MLP neurons of a small language model. Each row is named by its layer, matrix (gate and up: input weights) and neuron, and shows model dimensions 16-271. Each number is 500 + 25 x the weight over its row's rms, rounded and kept within 0 to 999. Numbers have three digits each. A neuron's up and down rows have the sign that makes its largest values positive.
After each neuron's rows, "fires in" lists the words (lower case) most often at its 100 highest values on Wikipedia text that the model never trained on.

L7.gate1191:492467498462511446516497491462504528479486494523505441508488480509511482453504517439488497525521490493530522514509514489505499524523541502466519547484506522521504527496525474459487505482527467487495454486502562463529518488469498511545538473509499489486511548508509501531476505442511540489466470523506473504532480433473518487484504502513511466430472523467489518516478543488536484466464544493531455525551462550488435467501495532513544500486498526469497516479453510506470489536514526503527483507516547482495498521489565468440514495472465522483485510535528528499478500488509514512485495490465536535487501509518531507512515526469503483481499517502502497487498502472455517463522508512525510511472494506492466514450487542474460502537502533478544492486518480471484440492484562
L7.up1191:488495487513511515501506488475548521492498454491487528510467495543513524476468493498504438518496524498492490483499485522541546472507513496478534494499520512512449492532562514487523526486484535511517525496488505501525470504525493515526467475473496432500501509513504486505497508490523520513488514535495506500488508499485474469506555478463497463461520480474519509514502516466490472498466484493527461496467507523471469514472461484501533491529480506447510478530463499524462507518540525556513539511527553500544514494504495522466545487474494478493467521551540501523525497473508492523510502536468472523470462526511482504527527549493508513500483510503521503475548487516550520564515530483523557518497465513513510500474461517491464515523484470508517565464500487498465475502535507
fires in: "to", "not", "t"

L9.gate803:488461479488488534503485489521531480544447461499464480508524510487514476478493463522521516525461500485508513534499507495494469507500519528460516472531513503471524532483481485527508536544484502467510466525528530515514496517468470459447482511542520468458511527454509492509478515494490531509504478506470522484430539498506500518512514479501519482516500526503476492523484462497526482507529545467481522455482484501495514444527467474504490527490500517460464459481495540536479521470503492504479441490517532509511530489467536511474476476509509499533498534474554507509496492460563457500531506480533524496551494492495500476506506484515516504502488497496510546511499514529511474535511496454517508558512520522460524521465488511495519532539544468495524517497511480546522494503502477
L9.up803:531492543478498501504475482501510496528508528478543498489517529502509534520500497467452506459477487498520484542554504505494504519539496497475499470487492527483509528448500509494490480554505485467518511498515510510537508511507506480525525489498503508520458480536492541471481462525464476489478511505475531490505521492524461505437489563481513476548509497491503507468473529516573488502509516427469541477502550479515523486477484519511556499470514447515469529485514507545487503538471494510505518434500503477481489485495507478507505453512493486485513501463476521527501503541480509511450466543544492493496499469491506527507518496520473465482532459505537488485471540482465519490513465492502506523516505513480527489491494447502558511491510505506506499545489515502523496532455483
fires in: "al", "under", "by"

L2.gate1365:490486466507517521502526511538538539510461518485477519473523507496516529470489493489474521464487421481500484515493520479469464477477491479549521511478475490469507478491524509553523509477458462504487487505506517504463534522514496515492501558475492472469518506494538486493515493526471545511488478480506473501533503495520543500512531533516483500483493476486519531493495545491475479492448484459550539509515556502497444518497534516498481491486525467511506532468463527542447453494497517528494514538538493522465460471499498522509453525489579471475496515517489462518528478517492458511476483507536479510524550523497515473501518506481527494501509538478521502486509482501486503495520514524495529535507498477482509500480467554507514486481551475462449539440465529509475437490503473
L2.up1365:513542522530508500469499484475467483495499491494517545520523476509513496515511468470445443476450453533480507502515496516486496478498455487526552499534504510505519506506495532510491523510467513451523473490467464488523467462511489472491485469536479489493501467507505534491551457459497526490492502518518557502540501519513489461527514473461518510498467492500489513507485500461518527504499484483500470536480496473489514498475479488511500510477469569499511540473492488510471497460588476491518542517490474527531522496508526539477504508532504522469507519522496528539500459493467504475510485533470514475495500458519522499489541525473504515471529450494500528489514478486505485500501471440483484477518495448530486531504483531463503470509545499535494442501516450494503499497515550
fires in: "as", "not", "t", "notre"

L7.gate149:483564510529491480473518521492486511529454497493538456546506477469491493463495462524498471523495472502501481523481480503505425465492495542533513485500526506498529516497503493478488465522512471469525493476462502481524539464469451528492476485497505500496515535464486509466509463491479525451498487503451531558494485490510542502489539509541483528502476477523476519492541502464485501513502501497501480516531533509444484509482496495464507487485528466516549477454485467520475524496515492483475509484532519491499508486465520509471499517481516544504530485543507525525524524441462412445491487514509461525501495539529506523500453507519501501481487513486488499537528513495462507491518515539509516522515526514486500497473468493557451486502507562562514495501495485478519518519498508
L7.up149:480514538483548470519523559503504465515422493444475492528508513501502464510490516512507496489492534507497497525489504496494547477515484526512530530498543490486512579483468558493463496483531494504474491487486500512461475526459455523507475487468542514483516516489467491456520500480481512520488542551567519499514515489475518472463535533489502502504481500526488518493514514502493472501485474500507507480547501468492501507433481504517532485487528498509528518460504515543509508498514471484523518485524489522498465498534501518506548501469470480545503475534518530493516501502503454513550467487492548498530480496523525523506499456539510474471483473477496503529472451531496554491487532491489502530515514487494475513530467483511492473508497530530505536523534491477454485525512504
fires in: "to"

L4.gate1058:494535533478497491519513501473536480479484491507559474501471498456492491482507480520533501499459516546482494492485485531490509534460488498486459546486521509491496578518500496506500488533503460503499506500465534473479501496490486469531540474527534518476527558523463508527525444513507486501502545528473519544466512504503528545482472499500475518474511525489485461517486517477526530472473505514531484468483492490493459474473463521485502504478494487518511509484524495517508529493544499548508513492494485516511520508492549480519538517546506469481491482529510495491496538521468492476491528471512500484485487483515527531509513500499514490527494505486486481498494511431476475522486494495487442504475511481517525580485511524474533537499518502528465463473518500485498483502483503
L4.up1058:505470521460450482448522509427497499507508516536507509485535500525518460507514475510516506521481515489516517540489504522432498464502508479473490481520539538495490503475468478519527498505528495478518528488517520500506516501500502499535503538472477510484482503468499498493543487495478536495514455486504468534525497476515521487526514487492534504508459489494472479475494544490487525490499474501513498481494503507524509468492449489461513492483491496524515498521487473516520496536517500491562538519522492520541455504514476515481507510520482509468471506538488485488516546525517445538553528527483534516511502547509488469509490518477506474512510467475516501510492518494521470485455489491494519543520512482502507555512483497482511519527514519538489534527460505515499517503458537
fires in: "to"

L7.gate731:487511493483508539507473505495530475490493502501511502509468520525466481522511476504516540519499485519487464504504559527489509502525500502517501508502477497537491494441523471499529485514512476479454535516530513498481460492497477500497486478443533518492495497494561479500473517526516526493502510513434511487489458474506527479538470488478510536508518474475517496512471501510490478507472481525533495509489495514511545509535562501502497503520505451522528505464505461526514522508510504484513477522487503542503518501482520475522520512493518497518511481528484492465506487476446551508465503479497482471450516471486521460532514524533466536499489530425508530486500490498494491472541451478514525448509513545453474504522522500460538543481472498504500483489516526507487475542496472
L7.up731:527484517489509549446535450535516494513531508472573475452510492498485497522498506469504478498481492537469462541531504465518492514493518504503513483505507469521493493489511506488511484495525485523497499457512543491499492463528496586517485538533536508531530521486552532489524503516512472486471449471508503487502525487502524451490529541504507452458479499527552519512518481515513513486476472516499515536508485496522463487484494477532532520495506490479493488528510522531523462507521463502529498507528521525442459517480453514478535518490542522553502524526527476522523515518523481484481542472528502478497527475490530525490498492477501498522501508545507504514485488520443496525484519509513515492507497498480528540485509553492508469525479482518511520503536528515494464491501500
fires in: "this", "the", "that"

L7.gate1354:470482484526476538501496495529519547500521480509509464489509493452478541504508504487468527513445480472533519508456517500508476464532479497496517471482530479478504554517506500570481477476508519510465534453482486466524530490526474510473440499475504486507482498485519450508517463544496502494559502519520499501464505488540530511494515502477482514486486486464530493484498515500512527527509505486553508475532458497514488504515499495490488509467492510508501505558494498517495468499529458512552518472491520570487494496526479493530524521514525469457500537481549530482490463493517532483467461516471517498504488492506495518501494465487500492493466491460510559471465474498548489484512485516529485500531491515533490508502513477506495485542478477509522459553480524502480534519460520
L7.up1354:457506531480496514512502502441511524466496496515519466528477539528503517537482478549494498509499502483516479477495507517490447507465496520493484499496490444505489543510443512538471472483505502506417490503522506462520526518502511520482496472516488551487478517516522502501497532482509476476506499496537496524538500486485551477469481467505500511486503464528469483508517479492510494481504518524519490511518502504538478516486476479491482470436451525518528503503487519501537467492497470499519501464438487542443513522477472470556483549474468565483493496487522533484514493508500489509503501513506494467517516503446535520489496494515529458529527486487525511496508467494496470510502523487494516497523502534513539459484509528535494474492449484498482459482556493489483507465456534
fires in: "other", "a", "various", "several", "of"

L2.gate850:528481508488497507505485507495529456510502493488532514504499549471518517539472505519526528493469511523459512517495514517486504482493546481470547516511483539512474500511511519531510524499477506423520496468535504485473499530512489473520541502526500479495514478519491507519513510469516475470491503527515464516512510512501512524501500484577499475504489499512510490493520503529490513500540529482499529491534472510520503521443504531482509518508525480471486496481478483493481504513518557520477462496497470524529504464525487479544431501440510483495507482498513477508449488492501501487553477527511581480499463486457509477507531496500502499486510516480515543540508513466506504530513496465478507557499464500498475564491493505523470540498498522501520465501453527555499489466512475
L2.up850:552525497500467500457496481491521459515525491482519490516458463536480498504510513469503495497539489485506499470486482444502507494474478487528513488524521493479494486513503552490472532517503510488520507532499465548484521499578503510483516491508499467519518543563471497479502561570460507515553508502491509502523503518508486475445493496518505478498517512541497484507530513502505523475546526500480511498454499476535483490466476496472510503472552494501471510543480478520458478495491511546477514494530476489519539510529500458522475490466501488527454519498473520508487510476531514469486509492511602529468478497451511484537504451505493543498516525497518494498516534466515496494487502464559493487518472530467475478515465473526485497502507536504535497513459492525484462486563511
fires in: "at", "on", "by", "online", "a", "byrne"

L9.gate1270:508523515492523522503469521519524491485475479530524460498466526512522497555514477488526504488470479496509499491494519498475510466498456479470491525469509539522535507505503483507535516514494456461461525481496486508511505484531514519511511490515558487484526536494537455515482489541487493480509540502471473508453485516510509477522525460516525551496507486506508531455465485538463525533544502499488469523486472480499522504520544511513451564491507514488473501535485510526511506516500522488499557503500463506507521488495544535499468501541561524494451499550519521486517518517516547472551525457514513492482524465505525458558544501470451516480490496447486505501475523490510469531484461518507512483527561522457515514490480490528530546460540485504489473531518510531445499509496490
L9.up1270:491536465544519511491494483522482517492510478517524479476525519487537511524488526508509478544504540502529472531543485515533475452451500528456526467542520507492478475484475496536525471506506454457475500493482523486493504495478534521522497497501491547488520496482518499520537504515496553474467502481490470478505506542475523504520515561479474523455499506480515520511489507508552479532502511450499509479502527488483530517481518474520513508513559517425512491500514522557516488516491507495484480549495478482518484493524466488496521505497529488507497490544524522508499494514503508491527472498505539514485508530527472533545496506537545475484481514468496537511487463550513468512518454472506486508515529520424459502483489501530549537457517477526529501536542507544488499496476509
fires in: "the", "that", "one"

L9.gate1448:527491472520505521496467476517530480500496547531515478477463483499503515504516494514519490527541493504495478518500509504515472476529484507511538537447545483527540477499524526501481490535491480513479520476464506540488523555462511512463492506488510461474444473461497523522505487485489483498498541506494488539489493489519477452498446507487537512502482491472492533439547484488548485518428492517519488467488506490507516496541498503497512495496539512523490480478552528487509513493548547518468532493467487473511473485508534523463504513514460489457468478478508487504501488509502494518491540453486540507452522537487564518530518476451469521522483529529515503480533507473523560513504492472519511499459468464466503505491518468466518504510501516515485525523503529481539506485501529
L9.up1448:519516503534504499492482531518504473477499483514521499507446515474470515485519517506476507506546509508499469537548487502482463491480489541501486533498516511530547469482536526486487509510489491490502455481466550460511513545484451502480517531506517487509508503484515493512536504498495494457520504475515481451487503539542528425527463516556527478485498531489464538510474545439479492490498490534534474529534520491492507506491525478537476500493500501458533491472507484493493518459512499510520477475526516485498526511504501487511518518505518530510502481519491510519487477519489505528511504474498470497516457535498496541466503488467488522487535532543483528500538465530528502481471516469440456517532536545486529506483488504497543462502531477491521505506514512509496460534505494
fires in: "in", "the", "liturgical"

L4.gate1084:509458498508533468496499477455492543514466508505496494479528541470510499515520501483500525516486500527518486456509482529518510480531514519521513518521502514485469447546495516496517506542539515465477503517502517479451558489559448526517514517486501477478529471506562475517481502508503534493467499497519528477441472504513502532502510463478501511478544513543485488514477552498510502492443461477520522495525474498512470549514504413473523466476477514519516545492461508501460461501502534489511495506518489556493527452500466505522448522508460498497488490500527536494519472461498463513546458506490473514503471533499456510489528515503536499488508498488500519490487507510492481490522569502498497526524478497510497540506542520534510477475481508491456497494498465511500449497492497
L4.up1084:496472457499504483470498467519533519502529483502489516483438521494506521532496523530497494491454474493485497510491519482494500469496495492494556510553505517492481480532508499488511496538487485549518498463537484528492500504520489513435502515511492496495437470530514453500517480491500527554465520478486452468502491519469489505512492544512471512541421487496511511506510452508552508517466486463526513505511508508542483524478511525483507504485477526502499519504512479467460519464537495500556509509444527532540512498530496512488506532509522480512522471514509518518520518486507491545536479511501448531505523510521502495465508503542518478454503440506523491469419481514464543495523500506489466493473435450541488558487514524547501473453513541512514493480518509464489473443497528
fires in: "to", "not", "no", "t", "without", "guelb"

L9.gate1320:535481556519515500532532476465500485490483481484520535513506472498525498433519463547555491484488511506543483506516489528538435509484501435488497532466496491504489533498562505527514504482536523458517517546501543475467504506489482520531494482497498565496543542479564475471516468499499502501480478497550496450555488502538528487492492492466514520492492505498512504510491501467535514505506504492541514522517528484469492482496527478493481492510480515524480538511520531521488525492498493496506504517519520481513494461489522480526483530496452438467493466513512538478495488533491517519523485552553486538513520486514505506486534485534476460487494498500503525509471508465521511494527462497486538515448524508482513533529500450494480507543468485514496473507546506513464525457492500
L9.up1320:471482488539476522501500527496481501529523461483522485492503478480460471480479491509485499521503525503492488520463496505509550500520503495474462478518504469474458497529487497508542477492518454490481534434493494475493473482508516535530512501495491514514501491480515488523447499552467506497471495534489465507502511523494531485480503542522494536501501448500513520516514498473509492505464527496511517519523481497458535486488481477496492473521455539466497448517493468490508524515546501497521513541481563510515498505498506504513515513477547521528482497500543481534504535511533542524489487502491501506496478570487476487510467497513489425488441454512502516545469500487529494502532510480505450492499480502541468495491465498485476517531517485535462504513487484498465477537507537
fires in: "to", "all", "among"